From a checkpoint of a small transformer trained on Wikipedia.
Architecture: rotary positions, tied embeddings.
Training: a variant of Muon for these matrices, 219M tokens.
MLP neurons of a small language model. Each row is named by its layer, matrix (gate and up: input weights) and neuron, and shows model dimensions 32-159. Each number is 50 + 15 x the weight over its row's rms, rounded and kept within 0 to 99. A neuron's up and down rows have the sign that makes its largest values positive.
Before each neuron's rows, "fires after" lists the tokens most often just before its 100 highest values on Wikipedia text that the model never trained on. A number after a token or word is its count.

fires after: "." 46, "ing" 10, "," 8, " but" 4
L2.gate279:46 44 60 65 20 54 44 81 93 36 33 62 54 42 54 18 51 58 84 33 48 53 41 55 25 66 50 26 45 62 40 42 88 53 46 54 12 57 27 85 21 45 56 44 63 33 35 42 62 41 27 57 51 66 64 66 58 36 56 42 60 36 46 73 35 52 51 36 46 54 42 44 80 51 59 24 65 36 36 70 44 46 41 61 34 31 42 19 49 65 39 49 95 53 62 64 26 29 51 38 52 69 36 75 53 40 63 58 51 53 42 14 32 36 46 48 59 60 48 32 37 62 44 60 27 79 60 40
L2.up279:75 52 57 29 49 39 74 35 62 36 81 61 40 43 82 51 37 51 70 41 42 50 73 55 67 77 58 41 54 20 37 41 70 70 48 46 50 61 48 60 33 37 33 46 68 64 35 46 60 80 54 28 29 44 43 33 44 45 57 58 40 80 46 69 41 60 55 40 46 47 78 75 57 42 45 56 30 30 39 81 46 52 59 54 45 16 52 30 35 41 70 35 44 50 45 43 89 52 34 62 51 54 50 67 35 43 41 40 48 41 68 51 45 48 66 41 57 34 72 36 61 17 44 40 34 62 60 78

fires after: " r" 20, "v" 16, " R" 10, " G" 9, " g" 8, " al" 6
L5.gate78:61 20 71 49 45 45 59 60 34 49 47 70 51 73 51 21 71 59 58 57 32 39 36 38 24 56 75 69 52 48 43 46 44 56 76 18 35 54 48 67 56 53 40 43 49 64 45 49 19 35 26 41 52 48 45 29 78 34 29 89 46 54 50 59 35 49 49 47 45 71 54 27 59 52 54 56 34 29 29 54 42 43 36 78 42 43 55 50 50 42 38 44 70 50 64 41 27 41 34 57 21 65 17 59 55 36 42 43 63 67 28 25 45 63 38 47 53 39 44 43 50 59 35 42 53 53 62 69
L5.up78:49 45 62 71 56 46 40 05 53 56 38 48 84 68 23 51 40 53 53 45 47 64 38 68 37 66 30 65 54 26 46 60 53 61 57 21 69 46 42 66 28 45 70 33 36 67 42 48 39 64 49 58 55 68 41 24 60 52 46 66 33 70 28 64 40 72 90 49 65 60 47 56 23 40 52 45 52 72 24 51 61 35 45 53 48 24 54 37 39 33 65 51 73 69 53 75 37 75 54 39 51 47 38 25 56 57 55 40 43 41 52 78 40 53 53 47 61 39 62 44 93 46 34 68 22 39 71 58

fires after: " F" 36, " f" 35, " \"" 8, "f" 4, " " 4
L8.gate323:49 55 75 30 55 31 52 47 51 64 57 57 38 55 54 44 54 77 51 44 48 51 66 59 15 44 46 34 45 67 58 45 54 45 67 56 70 33 62 40 55 38 67 81 58 34 63 54 57 51 31 47 55 39 28 40 42 47 37 62 53 30 62 35 45 17 53 67 32 62 47 39 70 67 50 42 57 32 34 41 72 55 45 47 26 45 41 58 55 38 31 79 76 39 37 63 57 61 28 74 58 60 36 49 55 59 64 21 60 71 30 25 68 43 46 67 59 40 51 74 28 67 54 68 42 59 38 45
L8.up323:33 50 37 90 52 62 50 59 41 71 72 66 37 60 36 37 61 55 53 50 39 55 59 71 70 41 50 22 61 41 43 67 72 43 27 47 55 54 72 41 42 48 22 27 67 56 62 62 47 34 37 71 53 67 43 35 73 51 52 36 29 55 29 26 46 57 51 52 51 56 23 52 49 25 43 66 56 77 53 29 44 38 70 48 41 55 48 60 29 40 69 49 42 53 47 57 51 46 51 77 80 39 54 52 61 53 64 51 41 42 69 38 39 39 33 38 44 58 45 83 60 34 44 56 26 47 73 79

fires after: "our" 23, " Cent" 11, "it" 11, "er" 8, "in" 8, " the" 5
L5.gate362:56 48 56 15 61 57 74 52 56 53 44 46 28 53 25 51 24 42 70 80 65 65 54 71 10 56 31 46 62 42 59 75 37 58 30 53 58 66 50 41 41 39 53 39 57 69 58 68 47 55 36 46 56 59 69 49 57 48 56 56 68 57 39 64 26 65 56 35 67 54 71 20 72 57 46 41 38 21 39 59 84 67 60 63 12 58 71 44 32 67 65 59 32 83 55 50 59 64 38 56 38 48 71 59 25 43 44 70 55 58 67 55 33 41 61 46 74 38 39 55 42 41 69 57 57 36 36 20
L5.up362:64 50 52 59 59 34 59 41 47 51 67 62 67 53 47 16 51 34 74 59 42 40 48 61 28 63 47 31 24 30 56 49 31 99 20 53 50 43 55 45 31 54 56 30 27 48 70 51 55 59 50 72 41 60 70 51 31 29 45 78 57 45 83 56 62 75 60 47 61 40 63 54 67 46 69 46 30 44 70 53 35 34 41 38 23 73 32 34 50 68 52 32 71 37 55 53 66 50 52 42 45 49 73 65 44 48 44 57 65 47 49 81 67 42 43 63 51 47 22 40 17 56 26 45 49 49 61 31

fires after: "." 45, "," 25, " but" 5
L7.gate126:55 58 22 35 66 49 63 58 60 40 72 50 48 43 48 14 36 57 55 50 68 38 64 88 61 61 38 54 70 40 49 48 37 69 35 49 51 54 58 49 45 19 74 47 75 43 50 36 74 26 38 52 31 26 52 59 72 67 38 49 32 46 36 53 30 58 56 37 48 53 26 33 47 37 24 47 61 45 23 81 52 57 17 47 65 59 33 50 57 52 42 64 59 42 58 77 36 50 34 29 40 61 58 52 57 41 32 33 33 54 40 39 63 35 56 17 89 55 52 42 37 36 39 61 38 72 41 64
L7.up126:51 55 45 54 49 56 49 38 55 41 68 62 51 48 39 56 41 62 73 49 44 31 43 77 57 67 18 52 42 50 62 42 28 65 28 52 23 69 40 74 43 28 66 51 71 25 43 43 47 36 38 68 37 44 38 39 27 52 40 44 19 43 39 66 28 57 38 57 66 41 49 52 37 34 40 60 82 43 22 74 32 28 31 65 38 47 83 40 54 61 46 52 38 51 51 56 21 47 36 37 55 81 90 46 44 34 51 52 53 66 51 72 45 31 51 29 61 45 32 56 59 37 61 43 60 68 19 52

fires after: " off" 22, "18" 18, " t" 12, "ur" 10, " F" 8, " f" 8
L5.gate410:45 29 59 54 40 31 58 69 34 31 50 54 53 49 40 30 70 49 39 48 63 56 72 42 34 70 51 42 27 40 64 60 73 63 41 38 44 16 54 49 53 42 36 61 49 31 40 70 42 71 30 29 44 47 54 32 62 23 42 48 53 46 50 70 47 23 57 29 55 67 64 47 67 53 71 60 48 53 41 71 76 64 44 43 40 45 43 76 71 59 49 71 44 57 47 41 34 42 43 35 47 67 50 48 55 66 43 53 35 47 35 32 74 52 57 44 99 72 37 55 57 20 62 50 66 52 57 74
L5.up410:46 18 31 51 36 54 19 62 42 33 51 50 44 46 44 67 25 44 56 89 62 65 82 70 72 38 43 39 72 54 57 32 45 41 46 74 57 57 67 52 77 38 24 46 54 35 30 64 74 49 60 29 45 39 89 34 48 49 62 33 64 51 16 39 59 41 47 57 37 43 52 64 48 52 65 43 55 37 63 55 43 51 40 48 38 76 36 74 53 62 33 34 20 27 40 39 41 40 58 59 51 42 68 55 36 58 43 69 54 37 72 45 71 86 45 48 63 41 58 63 74 25 74 65 38 59 57 61

fires after: "in" 22, "er" 8, "red" 7, "ad" 6, " R" 6, "en" 5
L6.gate509:28 51 46 57 42 40 69 43 57 56 42 77 52 48 16 42 41 46 64 40 51 57 69 54 42 70 40 50 64 46 72 67 42 60 54 56 29 72 66 44 25 48 50 48 56 64 30 36 38 49 81 47 32 51 85 53 52 30 58 54 55 27 43 45 29 49 45 58 57 49 78 65 56 65 52 37 38 20 37 38 61 64 48 22 66 63 72 46 39 53 36 31 41 40 63 67 67 29 31 58 33 34 34 49 20 40 65 64 61 35 60 36 41 79 48 64 73 38 32 71 16 53 67 45 55 48 43 50
L6.up509:50 53 50 68 49 41 50 37 51 65 63 46 39 43 56 83 45 64 60 45 65 32 35 47 37 56 65 50 43 40 61 53 37 57 37 82 43 78 57 47 54 27 47 63 58 38 44 55 42 42 40 56 50 51 60 40 44 55 45 53 59 60 73 37 13 71 46 73 35 38 52 37 70 42 37 58 33 59 61 54 48 40 59 42 70 53 40 70 74 43 18 36 60 61 68 42 63 58 92 43 33 64 32 54 48 68 72 68 75 29 63 28 44 92 44 59 53 32 00 53 20 41 28 41 69 32 54 33

fires after: " H" 17, " h" 11, "ow" 11, "," 11, "um" 10, "ed" 5
L10.gate397:28 61 53 43 54 49 76 57 42 48 61 38 35 71 47 28 58 62 51 55 67 27 74 87 47 46 57 76 53 51 67 40 34 71 42 47 35 58 42 02 51 43 26 51 65 12 38 38 41 42 45 47 46 41 46 49 60 35 43 46 35 48 60 75 47 37 51 51 26 69 41 30 51 48 76 56 31 30 34 37 88 31 29 53 42 47 56 33 43 76 30 45 49 33 59 67 71 57 51 67 46 59 58 38 69 34 52 27 63 63 42 60 42 29 53 22 40 25 45 52 34 38 60 20 40 68 35 26
L10.up397:78 44 50 49 51 58 50 72 48 55 48 63 37 56 70 37 39 43 65 20 19 65 54 53 52 57 35 48 45 57 53 46 45 23 51 46 60 54 62 43 32 49 75 46 22 37 73 46 47 36 64 40 41 71 54 37 49 59 46 68 26 19 60 27 62 69 37 57 27 60 65 49 40 38 52 57 55 59 62 57 23 61 53 45 67 48 70 64 43 65 49 76 34 48 54 69 58 42 56 46 51 70 84 66 61 51 54 35 45 23 45 70 28 38 41 52 90 23 57 36 46 46 59 48 37 68 69 64

fires after: " comp" 15, "," 12, " Aust" 10, " C" 9, " It" 8, "orm" 8
L6.gate184:54 47 70 19 35 68 74 51 59 66 49 44 57 45 57 50 46 66 76 46 63 79 41 61 42 27 51 59 54 34 54 72 53 49 48 53 18 54 68 62 30 83 63 37 51 41 54 74 72 29 23 37 54 46 38 38 55 50 67 33 56 43 42 54 53 17 63 66 50 17 44 41 68 45 51 53 57 58 52 68 41 72 17 58 45 59 16 61 70 63 72 14 64 35 37 42 44 56 46 65 33 60 39 69 51 35 58 35 67 38 53 85 51 44 54 47 59 34 35 55 43 46 72 75 44 27 41 48
L6.up184:49 59 64 47 40 37 57 34 51 57 58 32 57 47 57 73 53 57 48 60 50 32 41 81 45 43 67 39 29 38 60 71 22 68 73 52 26 62 37 36 43 53 69 38 40 32 77 53 51 63 40 48 64 23 30 36 52 50 60 35 14 44 32 60 48 68 34 49 73 46 63 53 40 59 38 53 37 55 38 71 58 41 52 58 59 55 69 57 62 73 30 46 61 66 55 77 47 61 54 54 55 60 37 82 60 39 50 40 65 14 45 66 60 55 55 51 51 41 26 70 49 21 66 12 49 56 32 42

fires after: " app" 27, "if" 11, " comp" 9, "iv" 6, " cl" 6
L6.gate272:34 39 69 40 60 61 47 51 43 53 67 11 32 39 47 71 59 48 57 50 60 70 50 49 68 54 40 27 55 68 55 84 50 73 35 34 47 62 27 39 32 78 34 61 39 53 47 34 41 82 51 71 34 47 73 36 45 70 47 19 64 36 37 45 54 42 55 75 68 30 51 52 17 61 47 54 53 49 37 51 58 67 48 74 22 46 62 52 50 42 45 28 22 31 28 58 52 27 86 51 44 70 46 38 81 44 45 87 42 74 53 62 31 50 66 61 66 58 44 37 35 52 53 32 76 49 35 36
L6.up272:37 58 21 48 73 64 41 52 74 21 41 49 42 65 39 62 26 52 40 45 59 83 53 54 30 29 35 47 60 74 34 64 68 36 52 51 52 81 41 61 62 63 79 36 34 54 17 31 54 60 69 79 64 57 51 68 51 69 39 55 40 60 22 43 44 65 61 55 38 39 20 31 54 46 29 60 56 32 55 82 37 57 39 46 67 50 60 45 72 65 50 29 45 58 66 41 54 48 43 43 54 45 51 31 54 57 30 39 39 33 57 44 49 51 47 45 58 58 71 55 32 32 54 70 50 47 59 73

fires after: "aj" 14, " to" 10, "id" 10, "he" 10, " ear" 7, "d" 6
L8.gate228:38 53 33 44 44 67 42 52 30 48 61 52 69 51 44 69 71 37 55 61 48 52 57 45 70 51 24 55 64 51 78 56 41 55 50 53 40 40 43 76 68 68 50 38 55 36 60 55 18 35 26 66 79 50 86 47 63 50 09 38 66 48 22 66 62 47 80 42 56 53 61 53 60 69 63 68 49 69 48 34 35 68 90 49 67 56 45 36 61 40 36 58 68 49 31 57 40 64 41 58 47 51 67 81 63 56 56 45 66 48 59 52 31 69 55 58 60 64 63 61 43 37 61 84 49 62 23 33
L8.up228:50 59 50 02 76 53 76 47 51 48 51 59 38 28 54 29 54 32 39 27 12 55 62 48 71 39 75 38 52 56 51 40 48 54 62 58 36 52 46 44 62 40 47 41 36 38 51 66 30 79 48 51 20 63 52 67 43 62 47 56 33 27 77 40 85 38 43 49 49 42 45 76 47 40 56 25 30 38 55 57 79 25 51 54 61 28 75 26 64 44 66 45 45 37 66 71 40 48 46 68 39 53 59 46 50 38 53 55 46 38 67 69 69 15 32 28 45 60 68 32 66 51 43 47 51 64 21 38

fires after: " r" 14, " R" 14, " E" 9, " e" 8, "ri" 8, "os" 6
L6.gate402:60 58 56 58 63 23 60 27 61 69 72 50 31 39 50 69 38 43 42 44 51 44 60 65 68 41 46 16 63 49 83 50 55 15 44 42 50 68 80 60 43 34 52 63 40 42 45 24 55 52 56 59 47 47 41 78 50 25 89 34 52 62 59 44 45 65 55 38 47 61 52 49 51 33 47 28 31 56 61 55 30 44 68 70 66 44 54 48 38 45 22 43 67 50 51 55 41 67 65 41 45 53 79 54 37 50 36 60 51 40 74 41 33 38 53 57 15 65 57 56 56 53 69 51 36 54 56 71
L6.up402:55 47 60 45 86 31 56 34 66 77 55 51 49 92 66 61 21 41 59 49 71 51 66 47 49 54 36 54 57 28 53 35 47 35 35 45 43 45 49 16 45 64 68 74 70 63 48 42 24 44 36 60 36 42 86 34 24 66 70 44 60 39 50 68 48 60 30 47 70 77 53 35 46 24 55 54 47 53 30 52 39 60 49 48 57 38 61 54 58 61 20 40 50 42 51 81 74 82 57 74 48 71 34 26 48 60 20 74 49 50 69 66 72 36 45 43 55 50 36 54 73 63 43 51 39 70 45 79